python train.py --num_attention_heads=6 --intermediate_size=1536 --vocab_size=32000 --hidden_act="tanh_gelu" --rope_theta=30300.0 --qk_norm=false --attn_scale=0.125 --bias="none" --learning_rate=0.00578 --lr_mult_down=0.7 --final_lr_fraction=0.1
MLP neurons of a small language model. Each row is named by its layer, matrix (up: input weights) and neuron, and shows model dimensions 240-303. Each number is 50 + 10 x the weight over its row's rms, rounded and kept within 0 to 99.
After each neuron's rows, "fires after" lists the tokens most often just before its 100 highest values on Wikipedia text that the model never trained on. A number after a token or word is its count.

L4.up9:51 31 57 54 34 45 42 64 61 41 38 54 37 41 60 47 70 68 40 66 50 38 27 28 58 38 37 39 53 63 53 52 44 45 43 54 44 38 44 41 50 54 61 59 47 43 58 60 35 48 51 48 32 60 52 52 45 43 25 73 59 37 46 47
fires after: "," 59, " New" 10, " Los" 6

L4.up393:26 29 44 45 50 67 56 40 56 56 60 49 67 54 63 54 49 47 54 52 49 46 40 59 43 46 53 51 31 49 57 57 48 41 56 39 54 61 34 55 55 35 64 36 51 54 65 28 44 42 57 61 46 49 47 35 54 45 48 48 46 46 35 27
fires after: " University" 29, " the" 18, " Republic" 4, " of" 4

L4.up841:47 59 50 50 54 52 46 61 55 30 38 44 51 41 40 40 48 49 43 46 57 54 50 67 60 59 56 51 43 69 45 46 44 34 58 53 48 46 63 41 64 46 70 59 44 49 37 63 64 31 44 43 43 61 41 54 39 47 42 43 46 54 58 59
fires after: "." 55, " and" 5

L4.up1096:47 51 32 41 67 39 60 64 46 66 62 49 60 46 48 45 56 48 63 47 39 52 70 67 40 60 63 48 51 51 72 52 27 50 50 53 40 37 61 60 52 48 48 48 37 55 45 55 41 29 37 51 50 39 48 54 50 63 47 45 44 61 46 52
fires after: "." 52, "\"." 6, ".\"" 4

L4.up548:42 38 59 32 58 55 33 45 40 46 52 36 45 46 60 55 52 47 33 52 35 44 50 48 64 71 48 47 34 28 52 54 38 33 50 62 53 68 57 47 57 55 64 55 70 60 49 59 52 68 42 46 38 54 56 44 65 35 53 41 53 68 42 48
fires after: " |" 48, " " 8, " the" 4, ":" 4

L4.up437:28 56 52 62 60 56 46 60 62 58 57 43 50 67 48 59 57 45 52 70 52 62 24 44 48 52 43 50 64 59 47 55 34 53 65 50 52 57 64 68 54 57 57 60 50 40 57 56 59 63 40 42 56 76 31 51 45 52 44 53 63 49 60 61
fires after: "==" 26, "." 22, " ==" 8

L4.up403:54 44 25 45 56 52 59 64 54 48 63 53 47 68 64 64 62 53 63 30 69 68 52 42 60 51 52 37 60 52 42 45 45 52 55 51 32 68 50 48 48 35 45 44 48 56 51 51 46 42 55 46 53 44 46 46 46 59 42 73 50 47 44 49
fires after: "." 67, ".\"" 8, "\"." 6

L4.up1269:40 71 53 49 50 44 45 66 61 49 57 68 43 54 45 52 50 55 54 41 53 40 56 51 56 34 61 41 30 49 42 56 45 48 55 52 64 49 52 63 36 62 53 49 59 36 45 48 62 53 45 56 65 68 60 72 68 64 25 65 48 42 39 45
fires after: " |" 29, " Shin" 8, "," 8, ";" 6, " March" 4, " 8" 4

L4.up1413:20 48 56 53 48 45 73 58 51 53 42 46 62 54 45 45 58 47 67 37 54 60 58 49 63 49 50 56 28 67 56 53 43 58 48 53 49 46 58 74 52 47 58 57 55 42 52 60 60 53 55 50 45 58 42 27 54 54 75 51 57 55 53 67
fires after: "." 67, " of" 5, ")" 4

L4.up987:58 54 59 56 39 59 23 74 35 46 46 50 46 61 66 50 63 65 54 53 60 31 46 72 60 35 56 47 19 63 66 44 48 29 37 65 65 59 53 37 57 58 53 48 22 53 62 52 42 49 50 57 55 42 40 54 37 68 55 38 54 58 48 57
fires after: " the" 41, " as" 17, " has" 5

L4.up671:47 38 56 48 52 42 67 55 46 61 32 64 50 41 37 52 55 68 54 61 46 45 41 25 49 58 41 61 54 41 32 43 51 54 45 45 55 47 51 39 54 50 61 64 59 45 53 50 66 35 34 45 45 61 46 57 55 43 65 44 44 47 59 49
fires after: " a" 19, "," 15, " as" 14, " is" 10, " was" 9

L4.up927:66 51 59 61 32 47 46 43 39 53 37 68 37 44 37 40 42 42 57 47 72 50 47 63 42 61 59 39 64 48 43 60 57 40 62 49 47 60 53 48 50 55 39 53 66 51 40 53 44 46 57 49 66 50 39 46 53 42 71 36 58 61 64 38
fires after: " In" 28, "In" 14, " in" 8, " the" 4

L4.up1520:44 47 61 63 66 44 66 70 60 38 45 50 57 64 52 74 44 62 54 41 55 48 48 55 68 59 32 58 54 50 38 37 65 60 55 58 51 38 63 46 53 56 31 69 67 34 48 73 53 45 54 59 51 32 53 56 60 35 32 29 52 73 67 42
fires after: "." 54, ".\"" 4

L4.up1197:57 42 37 37 65 49 56 61 43 45 50 21 67 42 31 43 46 42 46 47 54 46 32 60 54 44 42 29 54 65 55 51 42 36 55 44 41 61 53 48 61 50 55 62 43 72 71 53 52 51 63 61 39 68 46 47 34 36 53 44 38 66 51 42
fires after: "." 68, " According" 12

L4.up1223:59 49 49 61 59 48 49 54 52 37 38 51 57 48 51 59 64 44 49 61 39 53 66 57 43 38 66 63 63 42 59 44 41 68 60 40 48 49 57 33 56 50 45 71 50 58 62 50 49 49 61 48 56 61 32 62 41 55 52 61 63 44 54 75
fires after: " |" 37, " (" 9, " by" 8, " re" 6, " " 4

L4.up1023:49 46 65 39 42 36 43 49 55 44 37 54 70 40 71 43 48 48 61 47 46 49 32 33 44 42 39 43 69 54 56 37 66 64 51 26 50 56 54 68 58 48 53 46 50 63 35 48 60 43 43 42 57 66 41 37 50 55 48 49 41 47 39 65
fires after: " " 28, " —" 28, " |" 4, " 0" 4

L4.up995:36 49 47 62 28 31 42 72 35 33 60 61 38 52 61 44 51 39 52 63 45 39 46 38 43 66 62 46 42 56 66 48 45 59 48 46 51 53 53 54 48 43 50 64 32 46 48 61 56 28 57 61 54 53 70 58 46 47 58 50 59 46 28 61
fires after: "." 77, ".\"" 4, "\"." 4

L4.up1124:47 55 40 78 38 48 70 34 49 64 65 57 57 52 59 45 57 42 42 68 55 26 60 35 61 69 54 46 66 55 40 40 51 48 59 49 63 45 48 63 39 65 55 43 62 40 57 50 57 43 53 48 69 48 40 69 37 56 40 49 57 45 54 35
fires after: "." 30, "==" 13, " ==" 6, ")" 4

L4.up515:58 39 40 50 66 53 62 66 63 67 59 47 61 45 66 59 55 34 48 56 52 45 36 47 56 51 47 55 40 57 47 56 55 41 39 46 36 41 73 80 42 39 55 50 58 50 75 39 49 42 52 61 51 58 37 39 50 58 48 52 49 56 66 62
fires after: "." 72, "\"." 8, ".\"" 5

L4.up924:35 41 68 50 51 32 58 54 53 51 56 36 26 57 36 61 45 58 45 58 46 57 50 51 62 62 46 32 60 55 53 38 62 51 49 53 63 43 56 52 42 51 49 48 54 49 67 51 58 38 53 52 52 58 33 45 32 40 63 50 48 44 46 41
fires after: " |" 46, ":" 14, ";" 6, " 2" 4, " " 4

L4.up937:61 39 58 35 57 52 70 63 47 49 57 46 47 63 57 44 53 33 42 42 39 50 35 44 59 31 65 35 31 60 32 56 72 43 53 56 55 59 52 54 59 38 53 40 66 50 40 51 48 34 33 62 49 37 39 43 37 40 57 29 38 48 55 66
fires after: "." 55, " |" 5

L4.up1473:58 34 38 43 59 66 42 45 47 47 52 50 47 39 47 65 46 52 47 42 55 72 46 57 51 72 45 63 54 65 40 57 39 50 46 47 44 44 73 32 49 50 49 54 40 40 45 53 47 46 18 48 44 50 60 39 37 52 46 51 43 46 53 60
fires after: "," 22, " a" 16, " an" 12, ")," 8, " member" 4

L4.up598:63 47 51 52 60 56 58 38 54 42 52 45 57 66 35 29 43 48 67 46 41 72 35 45 39 49 43 35 56 63 59 60 61 51 50 46 46 42 55 53 50 50 70 60 32 50 34 49 55 30 45 41 48 38 58 53 63 54 68 52 49 70 64 59
fires after: "." 63, "\"." 5

L4.up1311:47 46 50 56 56 45 57 55 33 38 56 49 53 53 63 39 50 44 45 33 57 57 49 46 42 62 60 61 40 44 48 41 41 69 43 46 65 36 50 71 57 33 53 58 52 61 58 45 49 59 49 46 52 41 52 74 67 33 42 49 61 57 43 45
fires after: "\n" 44, "." 20

L4.up109:54 42 49 57 48 53 47 64 53 35 58 54 53 53 48 54 53 26 54 46 54 53 38 37 58 52 55 43 58 61 53 49 50 62 48 62 47 41 42 63 52 54 43 62 60 41 53 44 25 39 63 41 57 50 35 54 53 72 45 60 39 46 42 52
fires after: "." 40, ")" 10, " the" 5

L4.up1160:54 59 33 54 40 47 67 60 53 54 55 45 39 54 37 57 50 54 61 50 39 55 36 54 66 61 42 36 54 57 44 64 46 58 46 61 62 30 65 55 55 63 52 50 42 62 56 42 41 40 42 65 64 67 38 70 52 51 53 39 65 45 76 64
fires after: "." 83, "\"." 5

L4.up1088:54 43 45 34 41 50 43 45 59 28 53 49 58 59 35 58 63 45 57 48 43 42 55 63 57 52 48 37 35 63 61 61 45 42 54 68 42 51 51 58 53 42 40 66 47 50 53 51 48 40 62 39 40 60 48 61 72 31 62 41 37 47 46 52
fires after: "." 59, "\"." 9, ".\"" 5, ")" 4

L4.up954:51 44 42 54 48 46 39 75 53 46 51 44 63 55 47 48 60 50 54 69 55 40 45 49 67 48 58 33 58 65 44 40 29 68 35 50 46 44 52 33 41 35 54 55 54 68 65 53 34 50 55 57 60 48 49 48 47 40 57 47 90 57 62 71
fires after: "." 78, "\"." 6

L4.up181:46 38 71 52 27 33 43 61 50 37 60 36 57 53 43 46 47 34 52 37 17 36 49 45 61 48 37 50 55 63 59 41 36 47 46 56 47 43 47 54 53 51 49 49 44 52 65 60 52 33 50 46 68 44 41 30 49 45 51 49 46 44 46 64
fires after: "." 72, "\"." 4

L4.up809:59 67 55 55 44 51 67 37 44 34 40 37 40 65 43 55 42 41 57 47 56 52 61 44 47 54 49 55 44 50 46 24 42 62 69 57 77 49 41 64 38 38 40 61 32 29 69 37 54 43 56 50 72 43 60 52 53 58 59 44 46 63 56 59
fires after: " |" 33, "," 18, " 0–0" 6, " 1–1" 6, ";" 4

L4.up1493:42 69 48 57 50 49 57 62 36 55 59 27 58 58 40 72 61 33 55 58 37 46 57 62 66 63 39 30 53 65 47 69 53 51 47 69 52 46 47 71 41 42 49 48 44 35 59 62 33 48 54 62 60 62 39 40 46 43 41 43 50 66 48 75
fires after: "." 65, "\"." 6, ")" 4

L4.up133:57 55 45 66 66 46 43 44 55 48 42 65 49 35 39 58 58 46 52 63 33 61 50 48 47 45 54 46 43 50 50 58 29 59 51 50 54 61 31 48 43 49 63 64 46 74 64 55 38 57 61 71 47 54 54 62 43 69 54 60 37 59 51 31
fires after: " the" 32, " (" 13, " World" 5, "s" 4, " in" 4